python train.py --num_hidden_layers=8 --hidden_size=768 --num_attention_heads=6 --num_key_value_heads=6 --head_dim=96 --intermediate_size=3072 --vocab_size=32768 --hidden_act="squared_relu" --norm="rmsnorm" --norm_place="pre" --norm_eps=1e-06 --positions="rope" --rope_theta=10000.0 --rope_fraction=1.0 --qk_norm=true --attn_scale=0.102 --bias="none" --tie_word_embeddings=false --parallel_block=false --extras=["capped logits"] --init="normal" --init_std_qkv=0.0153 --init_std_o=0.0 --init_std_up=0.0153 --init_std_down=0.0 --optimizer="cautious_adamw" --learning_rate=0.000404 --beta1=0.95 --beta2=0.99 --weight_decay=0.69 --lr_head=0.00582 --warmup_steps=266 --schedule="wsd" --decay_fraction=0.686 --decay_shape="linear" --final_lr_fraction=0.1 --batch_tokens=131072 --max_seq_len=1024 --doc_mask=true --train_tokens=616600000 --max_steps=4705 --dataset="wikipedia_en"
MLP neurons of a small language model. Each row is named by its layer, matrix (up: input weights) and neuron, and shows model dimensions 112-303. Each number is 500 + 25 x the weight over its row's rms, rounded and kept within 0 to 999. Numbers have three digits each.
Before each neuron's rows, "fires in" lists the words (lower case) most often at its 100 highest values on Wikipedia text that the model never trained on. A number after a token or word is its count.

fires in: "a" 49, "an" 7, "of" 5, "up" 4, "develop" 4
L4.up2631:462461493453522533511469539504517519507487508554501455509482546510435496505468492494486513502522506536514509539499523466518517461471499464492492510508485481537477526485526488483502529516473487493488499486532442516492471494506528448504516468480453445476473492549462502553506502478482528502462467436510469468520507525497450487506503522525511513510517516475517477504560500467521548558519486484533469477488490534491486482493498493519478470473460474529502514497497495538502506509515556488507488498463504506511478542489478535480522514435566493471475553523495487502454496498538539505

fires in: "from" 63, "of" 8, "who" 7, "the" 6, "a" 4
L4.up2264:526523511495506536488506463496511511490464520506462519475497481581527523467448497484476490473490501437526487463538470484492490453514518502531522508525514527476531513496529493479514525506518497531525490472492508499546456504471489499498492529489526473524490480535519465490520481504484490516442544511541519530519545410465487519452529492531512470493514487470507484495477491456502524456496478504493467492478498493492482505514509503521485487482498521479505550545507437483498495488533483533482445538524474568529471476529495475538506471475480516485492533515525522501495486518507485535

fires in: "as" 24, "with" 24, "is" 14, "in" 13, "series" 4
L4.up1981:510481480465483512514529471510480504438482558495488474495544525541507510493509470485519507519421502499475501496472489507511463520475483508472460519470520490493504500528484492439501482477510532498485524510457520511498492452512487468541509510524462518523538544558533448478501484498530447485494514453491459528509518489448535428530520468486499472479486497508494489516442535469486554534466473500495454505505531479500446537517473517491518476498449524508474544490449495491517438533538544477492455492539524475504489512484500493519528506489528514522521535485529527519494511514502496502

fires in: "of" 36, "from" 24, "into" 15, "in" 5
L4.up1470:481468497469533487471483487509472525485513503532524494482520480492494511472515476523532474517513518522489521472525445451500485507539508503533498448473475504494475511485498506440483487493520541485454451488493486564515471521485479495488520493527479515510507529517521475541490492524474514476515490468539524521493498463502493484519492473518461495479470518479455497492558500479523470497493510505484534545519513553479543481490496514479484535484514469511479522442492525487471490528510483526510452511523474520498525498477489508517527485447505507466523461483511474501502480519506481481

fires in: "the" 21, "of" 19, "as" 10, "used" 9, "included" 4
L4.up2823:491526483478554484484495545526495524539510518500503482506477512469484499513474509486535568477496491518484500476466472455486515535495493494537501497467509543503476513486536513509520508479549479522482498456507498504514537537507508490462496505457535423522468485543510507544501490541500501524494475505534466532541456496491523504486539524478490523510505503494512469486515464470514515505494504472515464497494543506498516498476484479457506483490505525500488524490478489512475536513493514476502428459506530506485493486514506528512553475514504510537491536451418497544459528495489473487

fires in: "by" 13, "to" 13, "no" 9, "from" 9, "with" 7, "that" 7
L4.up1375:498490527472511519498472479542514562548477492524539517467498441546467463516514485537487521464534478485500534469516517492501477488460440498503472558487502474506511463493490507474495506507535529465471516445474495538504482541506488520475526452510431507504463534511520517487486475485492503455505534495510496467475492511505509487483471504501465525450503477500496493538492508510490469523535533481551510492514517493454493467510468507486557477479512452482494455448469527507520499469532496516464509501477497503504504508527515487489548517468473497503486489496485510504526501510490540489

fires in: "in" 80, "a" 8, "this" 6
L4.up372:508431473455498491499498486509522562505488503504504510486515499569519503523518496487527495478535502494492512469511547521537516467479518510506462487479490471505469497489486487526503464510543484530501497476465521499548528503522450509494478510476486509489478502506510467514497475494503525532460507467468446460514468499481553507473502472517478516470550527451530496481498542476494510480512503485481500521521542515522477498512514483494496516496539516524503475509477524482525505466528497472483533477488491495498504504510494527497481563461492559510462489467529519490507520495489496476

fires in: "a" 53, "an" 26, "being" 4
L4.up1066:507507493486485517517463536534518498507492506526519490522518550481461483508412496482495468473520485501536558522517487473528486506472524514524499502498499479520497473494528501499500533511478517496482493501506459508485526496510512526512454503492534498505532464491500523486502471503490502449492478486475496497530512461498533469491524534539492441485494473502497480496505468519500472489480500507487495471505509531525489504496485543479514500446505495494460530527515490534488534493525521519503480505490462513508482487519476498510480561476506513511475515463485484516513480497498545493

fires in: "to" 21, "the" 19, "for" 13, "of" 12, "in" 10, "into" 5
L4.up3000:501544541488505509501510516519496520512504477513473475521504497488477501542493484449542497519495478467508518488480470470446513521541508523478540477486523468487464489459478535484519498521503504490481475485487501497490480539468522546517477523532475496467479505524480500495555531530488510477469472463493481554513492530491499485504531517507484467523508508534473508502478454494494521495514508475526515486483512503531518493515493518496394467502463497501518469505510503471492462511525525527499490444554494495507484506506499498487506539513513493505510497506495482516444488508498468524

fires in: "a" 43, "has" 28, "have" 14, "an" 4
L4.up2423:475520524476495559486471535503505536474475505557513486501463529501499468468492474480566507477504486507511500498531453495539496476508472473491514503497479482501503494508574500470532514532463497502481522506480501489495491541457531477500493497485508491485499520526473529447515501512493529466462474495470456501505475512506504488480470500459485496437494497508538464499534432495472502521534513486515503436517459449452524490504451518486556500460488480541519544484485501481482550519509541491521470481459487446494515506518531512526499496476519521477498527496519505536481514508481525488

fires in: "he" 37, "it" 20, "she" 13, "as" 4, "with" 4, "of" 4
L4.up2980:503496515498560447522509506513483531501510457488488483477498516519502510497472510524553509485460492470552518508539468551478497484506481481505477554534515496472539503503486506517521507553488462488484498540537554490550486510464483478467549486451511509524485478527557456486469503466499471494456472518535473438479515500499524512501506457528495520466510488500545477493495472467466510502476454467503491518494535480518505528481518476504510537519499492497459527477493516500482433454499503518562490497524505487528542506528507521518528491495464541477487526481500476517512482517493526487

fires in: "on" 22, "in" 9, "while" 8, "with" 6, "later" 5, "following" 4
L4.up2052:442535504473491479518495543513502515487499465510495487511489508511476495509508521495544538506468515465502508520530527495420432493491496510527517513482494526514467514494553501515531479572526514495498480555480509535485513509484491519483525450473492481476477476482535515519502503529494498490523466525494464495471429496489494474484489518511524494561500496489497541488483502503452537506478443513531500478512516464479515507496492498488467534488491478476467511501478513487486498497484493523540455505469469495500492497489504482511468498487516529477497506519507474503439482473468500481

fires in: "in" 46, "to" 6, "with" 6, "moved" 4
L4.up1361:442512478439506453514483545517500504515464484495533491543508494504473519556517455521493497492479501480488478488522519460546494531484556497470489469509479506510492526489465513476523506528500445528499460474523511482494521508550513530521536444524493530475485564488489515473543506484516515501516516476482478475489514529502487493492474548537506506522490486481471497495513511514478531538495520488515490457505508515489469490469493515478475521451508506528480505518484508535493490524497493502492497492447491532499493534490499503492468462491549479485542514497493517533492518480511514521

fires in: "of" 32, "to" 14, "up" 7, "into" 7, "time" 6
L4.up909:398449487480551463505492477506524536522494463529523502463520467509498434533494502492527481495470523495513503499543488479497479511473507497524476476490496512533425553514544494514531481493499495502473472475510483509499503502485499483476522432465494508512452467549481531529540524529462489500495505459510492463483520491483522514502527531512510488520511486498467492489523543524502471515500505469465505498491518511480519494492492522495478511476529450464488523460443509493456543555507478515531519474484490510497485497504502511486484494477483497505547481500517475498491480503550509487

fires in: "of" 88
L4.up2813:492488522476481538486485548561504544462521531521520490545500501496508530508495480513511510472447518526486508486441515535547506489492507507507454503485491503501496503512513498487530522473508486496496514497530514540501483496507530526522495484474474476522438523517498460560487476499471494517521524447540476522504516509499513473487494480505457496466497552505481441507483511518469540556514500484519497484525543522526503487481531534511532490515482544536498534476492477530482445509503513479512442459471481485512453515544518521532519510474496495502495519505471503527442466485487520511

fires in: "more" 24, "in" 12, "to" 12, "very" 8
L4.up2970:499503516460556468508520513482489510493503502501500519483532529537490519482489492531495499513504530529528496476489474477465517503468508511517470484478484494516487452509430495504514537520496472485478478498479493490542471499472466494491489498477481505488493536522499493506502508484484465503453517491441501497481502469496549482500534479499499491505523488509525484505503518464495492479503534456513468492520498480525459487517526501519496495450483511517500461520486486503503528471490479502528521462514507445491450526502510591516495513478498531491504528483503493502508508515509498436

fires in: "in" 24, "at" 11, "to" 11, "with" 6, "2" 4
L4.up2932:467530488460512520538503483499508545464500527511500514485495511486463466517504463519526482524519508485479489479526542511490503523461504510482467496513509460520456529518493495481538566509481452511524480497486511481528524490476491454509467506529512495473536495528533493506513517488514501491489519480488519456512542467450506442516471490520425542501493517504468517436482496508524488538499541482472496469531473479518518488472518532486532529453511512525476514536531493497474516497512484515500528493505476510500468526473486500526473480497515509483485552513506520494527501503471485500

fires in: "in" 64, "early" 10
L4.up607:489468480499566512516475484479465546496499533502544523516534508500518525517535464491514505545483536483514449471457491509489517507470510498489498496467518423501515489475487502480548482511519491512508508525492550540540479450521467482521473527483504519490481535469424465481498512531491513507471525495513517493507505477462487473488520494486507501484521478505506500520442521496510484491541522532534507544504506495500501484526503487511498527464521541483536483485542487487505489490516530514494499501524486502477528517444525505463491524465508483504482514493529557585471537503479494506

fires in: "during" 33, "for" 19, "from" 16, "of" 9
L4.up1974:511513464460530520504458483527521522481494456488515540514529462487500515466500487477512519496491516498492471471495503494455503562489533546496516486503488538495472519497518471465487499494506498472502454481483503473514524433477472472500532506500506480533452470515521513548471497532500488508501481470481444505500549517495504494502547534535497490499521515516475464500500481454489525521466513489512505505474503515483504528521529531491490525432476485497476555494499485489470482501491499511483493490538490490503471499552458494482515496483466500465500519474569505537474487517455480487

fires in: "of" 35, "the" 16, "for" 7, "first" 6, "in" 5
L4.up2611:474545528482521451487523506528502516495484487523490514495517495473526522479475483483526492525489518503490517489511487494484518519512536527513497483493512520515463510491538479476481500505509485457495476515488521447493535514479537502496537487505498490501498479513541508521521521511517472516478488521483446512511464458492555497540537514481548530543474520528508545465529455525504507566501495472548492483460489507565500477463517522483495476454538515484469514491470521515476494498521501552545471494526464493529503499511459515506512504474520517530520498479523492478443493517490516488

fires in: "the" 47, "a" 39, "of" 6
L4.up877:458548501465522484490535458467502525483472506501472472552501480527478509478491517516508522491501501475483492444502471543482505505485544494492477500476480491530491494486531439494498491503515500508519476502541557489551492523504480487480463522515453523515449496533507484553523454531482498506471510464473458530486458510485518513477553507570458507498563560473508504491486497513450529526502515470481439511448541478498478529484573499529469506483501470549514498514497485508486447451489462536506460497514495505505513484510492495590502488487479519485471536502506508510488509544500507486

fires in: "the" 63, "s" 14, "now" 4, "currently" 4
L4.up2507:487529530518468485485528439477509502491478521511515524532492514527513549452479459473516491481523482496535493465493476516467470502516504503524490486533488439488487509494539498456490481522456539455509496515498512430493462522548501502466509517518513486527448487489520507492497494510532512527479547534482435534539468518487499491515516502490516496528501518513511530509543520485466471497546466499520476511438516438516513524509558523491495451512529468499489455502511500510496470452517489545520506499528526505490489573453470451509498489505464496491522509501527512492490568521494508517

fires in: "the" 32, "two" 20, "three" 7, "these" 5, "both" 4, "we" 4
L4.up191:489553481481502501496534488497433476542529506474489474531512477509531471497450458518506509483528505516506470449478535531521481465524525510522519480490437486507489494446483484462496495540500474525495510496536482495561520557487532520479489538506501494495462514487491495513504498548472502505507508511473483532543513489469508494501528495481500468484561487540532451512460498484450532528549516538488468512444487466543490496524532499485461456486496500536508496508475520483550466505516510502471455510493508458509520528474470460501530481502546502490500475474475497546509500528494543526

fires in: "a" 30, "an" 17, "1" 8, "about" 7, "than" 7
L4.up1417:504498469452513515518476536559505520475498467493503513514499530502480516533450465506504463472480492455499520475516474489552486504473458503501515502537526453533466533474485513498490505546456477532470519472503506527504526495503532517488494535461491494548478482566518483509496442531522501513475451489479488491517525502493505525542514475502502503471503547511519466492515504504479511495514519508481503465509542468502502511527492545482482541498495517548471522483466491508504476496513508492485503518481487494508452499541499468519523497516507478486469535474517495516515502500454427478

fires in: "of" 60, "at" 25, "on" 4
L4.up2804:461518474438517476526474464506465500464484516512474512519519485512503501463495474458513492557477506469471500434437510480526492532468546533468478487490471501543451484498527494470454478551496522484490499531512487456498464493483498549552466537455463520506501436482513435541490468528505489527518477492528526557489523493450510510496527505520530513505526498516495475521521480503493512503517497501508508500494506487486525493519478563552461517430483500507484516533513516549488555496506515498474505523517481485487481505487498526494495519492509492471506465481522537527522471482495473526

fires in: "in" 47, "at" 26, "of" 11, "on" 8, "to" 4
L4.up591:472524519475497471546479484536495539467529508490498477483503523541539499507481485488538529509442519488521475458517494526480498558530518528479486469483477502519525524488476516509502533531463475459510528504499540531487480474503550475490477475513505469481510522525555456514479491506546513510446506470503517514518520515448538493466465507530477442523490516492493463514499510504496490555504492496509481484477498488505503501505530503470506535491495442505468536514503497511497523521497497522478516498497485487483557495497484519546511504478498555465527502508455531485507496487512485469

fires in: "the" 62, "one" 6, "of" 5, "listed" 4, "s" 4
L4.up1061:470508532512513505486515472505483545544485508519472468518479481478470440488515483469504486476500494496501546471496522507547496475503471512515494517516494462522490511512504488477468495512496523426488490524491536483517515497477536488486531482464475520488438514526522496501485467524500533505491488530527487493511469521457460497480462500482475507518503503497493510528550500501494512544508498494530512492479462475517515505537522560494508522493468431530478480474547499489491503520499481507495457471500505467498494492523499490522496503475488503477472494524492520487456502521514538525

fires in: "on" 43, "in" 28, "march" 4
L4.up1338:505545477511517532498552461487478507534490497499452468506531466479483539476493504466519527531556535493500504515500497557489455501465478531516497507490476511512441466458548486446500457528486491473497479476574483545545518487456516534498495522480499496484480512497517521536489484509464516483497500507559506511532503465490472490473511505507515456489546475520506518469520489510482497494493534511519493491494459473535507527525520512503513454482479475474517490475480493535521542463496507455493531491500475519482504498486523510482466463509463509486513503500520497544511507525498503497

fires in: "to" 44, "in" 15, "a" 13, "of" 10, "from" 4, "into" 4
L4.up2176:460525524471488484496529513458472504456506511487421508528520489548487535522484501542496516538515546472534508461526511538493516513457509529487485471522483523503510485499502503486499492530516492515540492489544529527520490500455485526527483498459459527458498531467488517523503486542469498481482488468488470508498457465503499485519531490530471511480516511525484491495482516496477493497512501496475481546446508490505503485516497498506442524483540489553500503515480512489489471530513495587469504477502505476527478511517516530504498557481527511507502541482556537530496473486530517508

fires in: "of" 18, "to" 16, "despite" 8, "from" 7, "on" 7, "with" 4
L4.up455:461534510504509481493511503499493559481474480490537551500537533478505506515524520478481508507442489498485524434504518561482477528463494496497483497462455517516499483479498498481503472527497477467497531466462461516486543507508585515482491460468461472525462486497492510514503513507500538459494499491501485520513483504486484506534527520529501467498567443483486471510511542522487489522491511473519476499499485513466515497493481503494498528490458529520493514524490490440513539470478493489500497503490427482496455491529468537464540455483511520507510498456541517510508483514532506491

fires in: "to" 41, "as" 21, "for" 16, "a" 5, "do" 4
L4.up2252:499481521493512499514528541534502533515519444485522509500524558484499505486445508485530473457457486485492521525498533454491499519489530521515504543491525481508521545477473492512525494508526469527470518506513455515459470476545500483488509475444496476546483479490508477510498480504512508486455502490508444481541508550487497508562471473551529452494505459563501504455507468472497551502485470530514488423524519534508490493511504490511502505516512478506480500472552479525461467490554483478493506497502509465513508498492502488521510514504507479499517519472475490484480492474512539462

fires in: "by" 14, "of" 13, "in" 12, "to" 11, "with" 9, "for" 7
L4.up2262:496459536474530575488537536508534472461484519503524464463541532480496477486478516497490471474455502498478481498463472504511527490463497524508484522519534529501513498495483506511549523490520515504500449535559493504505493453538500503539520494468536543505471472492483491505507467511508479529486514495507512516495513505482500468473518495578486453509513476510537458523448497463532545491473469526528442529504498494492521519493530486489450545506490505515433518534490489497489494547524560529475499514534472489476474499508543502519513506494504478520468539501508505529490485488518487508

fires in: "of" 48, "a" 9, "to" 7, "on" 6, "who" 5
L4.up103:510475499496511520492494550481511500506504501522575517557499519538513487480507512503485476442470489501499471455490540482504483458451476509509527482477451505528497479515508499509513510541491496545507510490531494488514489517523544503498486507509501488508421512524505503528513503516505485483516531487510505508520513480485505484534515523505467473490504535506497505491482474466489496520535502494508506500515518467538476521492502509502506476482471513553483566504496485528495513466512521465491480507466512508501470506499502522544528456462487495495528499469477512516473517489431501505

fires in: "of" 79, "the" 8, "led" 4
L4.up260:515548536492447479514481462541476508481481488515463498480497500529465571508487453504512511533536527470492483445518485499461501517486507514505541527468505547495508506511496494486502494521501512456508479498529481461527471547491525495547497493509489485521516438470512491523532490533505506477491522477486517482558556507504543483471511513490533513484512432488506496528515501478465502525478496481505515526479527512488509490520553512502481498477529483543500470555512470491468505515505513500460466456476495555531484518554466501493502541469476542489502454529509507496514526533518506492

fires in: "to" 47, "by" 29, "of" 14, "with" 5
L4.up1467:476494487503520513496490526537541533495501502515512546538525505463491521522540520482511498553479504486489490482518493505489518513462442484494502486475503506483506536462497528462522483470512490505471483489502452549535523499515509555511525504498549499531486486500490523498516498540528491534503530523507470479516482482489493449519545494519537492538530532515523441535486553480516500480482519478460508506502513546484489497479483510498511509456509549552477510492470440492512507500483537516531452485517457462520469495475489503452493496470477474540508529480501491546471495471525493510

fires in: "the" 44, "on" 7, "second" 6, "19th" 6, "16th" 5, "first" 4
L4.up652:516521533481516482493504527455480488532498485487478474494468534460471537519496482500495519499491515497515479499516423483476511491493540501487531467517488546509471479427504470479498515516455473466473446465516503483519487517468521502503487506531535511481523476526508543525533530491488493490486452504524480498540520486504476509478565508491528482520474471472483511500517476489480502478492445486479490505479482529467502540490513525508470505500486484490486512505497522509522525510509462561526501479486473516505508489471470521456497473499509544515519472493452494525495469582448460545

fires in: "other" 28, "two" 17, "his" 9, "three" 7, "all" 4
L4.up1865:519503519494488512507525491492524500498514492490460487527493536511509524500487469512537499510500520464489446502494483436531506498565525469514550497517500485474476500475497495456465465542499477495494500444515545440576489520478502521476500495531491513487496483542484488499510544507463493514479541532497482503550487484516513489529526531488519489526474477488524487480479474478509464497524470511485512535453476455492503533523523497504508469468502540476525524522462509470505477478516495527506479546462487537487487505519452528501473494445545532502456489451487525514500508524519516534

fires in: "of" 38, "from" 23, "who" 11, "in" 8
L4.up930:462493495462516508501490478496496502509529524536506450489540494546500494483481487500499518511481506454536529422493510520523481518468536533506474512491509529519510520496501497440529474551514513479499522505544530496518455514496520486497490508500476510513519537528503486528487452534513469482483523505573515488483488482493502493492500475523506503492508454510492503512514509474480502474532499529482504515462524463462494501524476524496478520511515496493468493525537506488519476481531461544505491516508445499519461504500505494517497512499506510458537526464501544501514463506563513527

fires in: "in" 25, "with" 23, "of" 13, "to" 10, "by" 4
L4.up2876:476516505467549530494486482530494527530472496503492492525506509499451479509505496502517545491436505469486534497469493540504497531472487513505459521482491536492483525492504526505567484555483526548520466468538513519501503450486521520469526461451475508498479506507492440516540487505530459534514532446545485513516450492458507469506523507539528512488530509482514458523482497454499547517522460498489517450489557504503524498496489505508529513492500537493464499466503516460482509514496495521465457456510461465517462505503524484519469497473531509499513505467497509563495489486535518479

fires in: "i" 31, "it" 20, "and" 8, "that" 6, "you" 4
L4.up1330:546471471478517495518512487520482554470497477479491502483497476521510503518475499496492535492458501507532451503508526520525485522513527490526503473456508484496468506512471469501501504504551492489505483447477509517521487510503515497460497466477483484502505491476516498523495458510508492450486481522567493501503445491493523509479513490503476490481554461517514465526498485466502524506468501506521460501514508485500540497490550467523525503529486486477544481426489512499528456474521497475586495478489537488519522513527526491483482477426514525534504554501498485465473492496504503491

fires in: "at" 21, "from" 17, "not" 9, "to" 6, "and" 5
L4.up1608:454496517503502481511479517510531522466466480535511507515460468557535497535478449482547481520538498478536508515473479511505494492531490502513429470471467513535476491480489491510501506566507538487491464506518542508522512503468495519496526513511514529504526509547500527485457473504495458484534447482502468515495508483507474492515459494490511512453523467480535489548474512491515508599517527488485482505536486493506465462520484512539463462502497515496528494438500459481495495532508535488501500498520520512507505512564518544501488508450484469460470495510490503481500534514519486487

fires in: "in" 43, "on" 26, "for" 11, "of" 8
L4.up2018:482460514470480497532463498512474543524466504519519469462507461489474477519500488495494510492508524513510498504524495450473495555507518517505531493515495509482434486482543531487525496510507536438498502484505527534492533507463488528483538474510487510497485516544481517543534517523524486475448483457474511532492486499515513497513513495530502465499517463498526503526551501448519505469510514528540498540510464517491495545495503496480493492502529433468469513495495502484512540517509552505535478491492475529507507485519478491490524482455481547466460493511526515511485464504453541520

fires in: "as" 25, "also" 10, "later" 9, "of" 6, "then" 6, "to" 6
L4.up510:471491496487547515488539514517500471454464475500496477498552538506499534552507507537505500500509510495540555491476495540494468529516472509516532483496486517494491438516533474507517472492488492462500518464515595494542472540482506500493512458508463514469472485533468516525527453441492533504503495518534500520551499489509497499466564475513500525525499506492526514514519507501483499505516475492493476483469480506530492515513462495532522546496512550529569531459461515511519443478506494477532460497513536529527497505548494528505479497465522497515558530512479478483450484516483506467

fires in: "of" 37, "as" 37, "elected" 6, "appointed" 6
L4.up746:457555509486506480525459467509465506486535511500501495517461476506501483507471501482475501517498515527484553526481529480465466489498479490519498509510515539520530502505529500486476527501541534469474505547553453473514457559499521508530482460545515475512554471508506526529514501509511479478481511513474480478494508529514490486500451522548470538514472470482525491561490502515512506503501462478487492503504499521468511522481523506498517514497489459507504513521492521518488490476536518506501536482494497555510474527505501474522521490528513471491490497488446497519516486515513511470

fires in: "of" 76, "in" 7, "as" 6
L4.up1777:475493524442505536486532512497507523491468520480499515509506489464529523491453472495528485465485533549491467487494507492497467533468517525502543446451498532499482473527504451481504483467519470475503487502492517482493492459467558527505493489472534485456435491531482502491531531457479537483532512521488497532544482486504459532508540480503528467505533525572508483495537496509486506505501494498490538488526510545524502505486509495496537504500510515537535538502467508482500494517518554524514474488513481510520487508531480486479452456490483495539520482484557499487433510460504529522

fires in: "in" 67, "of" 4, "throughout" 4
L4.up1552:480499532491517499483497471511488550493484486537489517502517484538523496527511492518535489487447534472513539473462475502495497534530501522502529510505539487471472517489485534473542544509494498521497469445498485502496507466513480458511526541517470505499482508475482468478493526524513514531521498487490469467495481527471497496490526481503492512454552478482496487499504483505490527499513507469532483487512514516475518495535499481516489540469469540513485459489493525446517443456522461527470490456533488494498448487495515513557511501453516487538495488452527512501476503488501502470

fires in: "be" 39, "was" 20, "were" 7
L4.up1008:499458485470547498568513512494526511502515464547506497480495473522507515556495487452558481505458532469513485491494473504540476512488467488502498445471538507497512496482471460480508504506508479541455518467516507526518540497466524542471489529452502474480502498477474470493527487505488517526509515505473531481474480456535485486457512523488470446526504515479541506508498494474523521481515495522523516477465513489540493482519480519490499491554482485474534465499490514435468490525480530504486497493490511531517511473503484487522510500492480493492482512476500495475503446537524519496

fires in: "to" 59, "and" 28, "or" 11
L4.up2469:485482506486547495508533499493553502496438509479467442504501529493487479493475498528525516468486528522524501488499482470501503496484468486510497483486487534459453476481533524499530520493487489536502459494496533520504509502519463479530534484503527489515534496473503530506546468503495486480497457523541518439492513451528512460520527504502462480503498479528534498502498519473532507512486506496485485534486511498523492467524467492508514510516502555532517490474482503507518484518527497504482478495523508529488501486496484578505475512488480497502486537524509486526489535528508522494

fires in: "a" 46, "of" 12, "from" 9, "to" 8, "by" 6
L4.up237:510532515507519545495535493484528503543514549553509498572524476516529494499525458492494483486492536511501426485529511494497508528523466552502503492507494513504459493501533500476501526566522464522504482538539485490552510473510481520516475544496533505494484510517463487489501485537492508509498503523492450519564551423514550501487508525510470475490521547500500475479509488508497449473512495490501510495481494511527512512492503551520502485489459550528507560499509519509546492501532520491535476489524478527512469482490523472500489457503454476458493482495531498525512539502494528488

fires in: "the" 37, "of" 27, "his" 9, "s" 6, "to" 4
L4.up186:449506492462544477478476487486517572526454526487493534522523494445488469509499508490485480486524518524471502469510530484495487528502469499495502478488526465504499525471531504501471509538536530517485510501529480529488511498518530505529511493501471519484437461491486477507509503503463513494539507497464467521550502494508510480492499537552533513482551452457507495513513512496521548494511486475477502560533529507463496477518475499476507506485515469529497500519494518506505518515540494506497517476461509468497470518525487558487485511481508473487527473462505535499535486472522543476

fires in: "the" 23, "in" 15, "of" 9, "colin" 6
L4.up2899:489491494512481496518496508494466505500505484512466504506510530533517487516496517529516491511534523472475491472503512501471474530508519487509466481479445524489480526477471502489517481504492498455497468463490507504488483535495560513528487512485534497473523500493477512517473518540567510509439491511463458504512516464510463524484523525535514514494468471495510489514557462493501497512479509489491498532423516512527476493490512512531490508492491529488484489528463505460518483516540489495497485499446449526505506515541490508488507493498513524480487485513464521503497534539506452509

fires in: "the" 45, "in" 25, "s" 7, "on" 4
L4.up350:504490499496467478516501505509512460468484504488484476493507513440525557470541477478500509528544553507471466477486463510484482492474544491485486509493518538517481571511486482490534516508530473510464505525500485500490498469488577493492514515492536521546517486528571506506500508467505484498471494484495488515497495477509500494488495479550534482501491481475488508454511478521505489522478493478497484554459473460485479520486500522499508503487529496497491517508507475539532511487510470523505478514484513513499490528506503516509492472494487517534489495521517509518532476528482445564

fires in: "to" 46, "then" 5
L4.up1834:471503514481533489510486515529517511545471443501531542505499527532478526531485503505540549488495462507493538502512521558486510506499528522493471475510502515520517533488565535483505452518472495501489486480505510506486520489524517550501519475522479501501499498553510480529520453531511468451476476459530477522469543524501500494512532533516479530527544482509507472520474525513505531533486485493520499474510505509514476465503500517476416483502553532485499520526510534485497469526526467508457489474496487480499504532483494493478507477525534515513496531519513475493459483497493450507

fires in: "and" 58, "i" 6, "or" 5
L4.up1629:523477551483543489506492473508469493472525497497466495507478501508525505485475503462470503480459511515527489512492501522496495470512503489501489493500559446523528516477505523505513492497462520473463538486532514543521560514520546532437485497523493493469456509473491481517535439538507461546476505534509458498516494499500473486437498527553486486524511518493504410486504505510478499517464510494522464532500524479536496496518486473517518503518518444504541500523482519501494495465507510491537455510448473480497536498522475525493513519470488533540473519531485522481497461522515507522

fires in: "two" 25, "both" 23, "more" 9, "three" 7
L4.up2702:531527498490516514497477485501493492517537521499514498523537496511524485499471487475531505469516498493503470451517469456535495505539512493523523492474518498499466501448512490456481519512496484512446472485533500418514475455466520496512516510515522535516498494548492495502513519535496512476490520479521456487509498508466504509521530560503482461554507503526504457501510497464482539476529493530477479528488514486519479499500462524473455504485515523543482478496506513516515478492485485512515477500499538496458481496477482479500536529490514524503478506502481484545508476530508445476

fires in: "by" 32, "began" 15, "to" 11, "started" 6, "continued" 5, "stop" 4
L4.up2837:507516517507548507507486533519549544525509486515490468522490500493503465539498513524473512459483518474527492511530517491474509518456509492484468553470510475532491489528457463499494508504509535489490499475534491484504541512528516495500491511538527480476477503502480493543501483563497470445508518510484453480505528473460559495508525511533505493498511471452512421502486509519497489501474501472534514555490513504490492482488477519520512484513546490531493537484522502568517503491528514492504475458469457521507496508484500524501524491490543522515486500507511475493517506498498543469

fires in: "of" 53, "to" 22, "from" 16
L4.up699:489532508493512458480505461501523511492457465514499506499524495492527534499524512550523514532503529525519514475493496512491488543471451515552490468461511526508517504502577514490522492503576486486521441478525478512499500520479489532496523535509488498495475470522467523524531467543474507487482515558479478504513474494479481509485553515487517531504550456522530456521504491472501490503463495493529488543474502535522505485520474525515514521477496506512510491510476505475500526505517520535524462494549463457518458512525488513497453493449472516508470520468510510522417498510507542548

fires in: "of" 37, "for" 8, "from" 6, "to" 6, "with" 4
L4.up305:497508505523532510484474481517506513541488487507499546543486473507519490493512494525497522452472477494494496478526525513490486515524501513511524475455484487496467477482527476506516469503523471523517450486538520524498503511467551512476485530513436464495435535509477465564478444505490479437494483475517483540515452529481490483514536488525482504462536527510537387522480525493475543540515548521508503522497539441463508488504508503490480506536514492526501526466504499467497477489494474491465466504510469511488484480486472479452523496475475533474527478474478492528468496497486476500

fires in: "for" 29, "from" 15, "a" 12, "two" 6, "spent" 5
L4.up1248:435521485502533502510452531517490498499511477517549499470493498526516477492486483508540496482499509462537506495517475473495482488506505479479561480498527450571544468510504485501479514521481483506491517512519477496515490507509499518451521545533522486501477521516499511495510502512490477511521500511470446470481517541510517483518514526485484483477507534488483449492488493499478505487519468476486498455501451481553487496508503532485469447483533519493487503510521484554491514514508511540479517482464496499498509520453491526465501558525511489533457495497437525506474480545457492511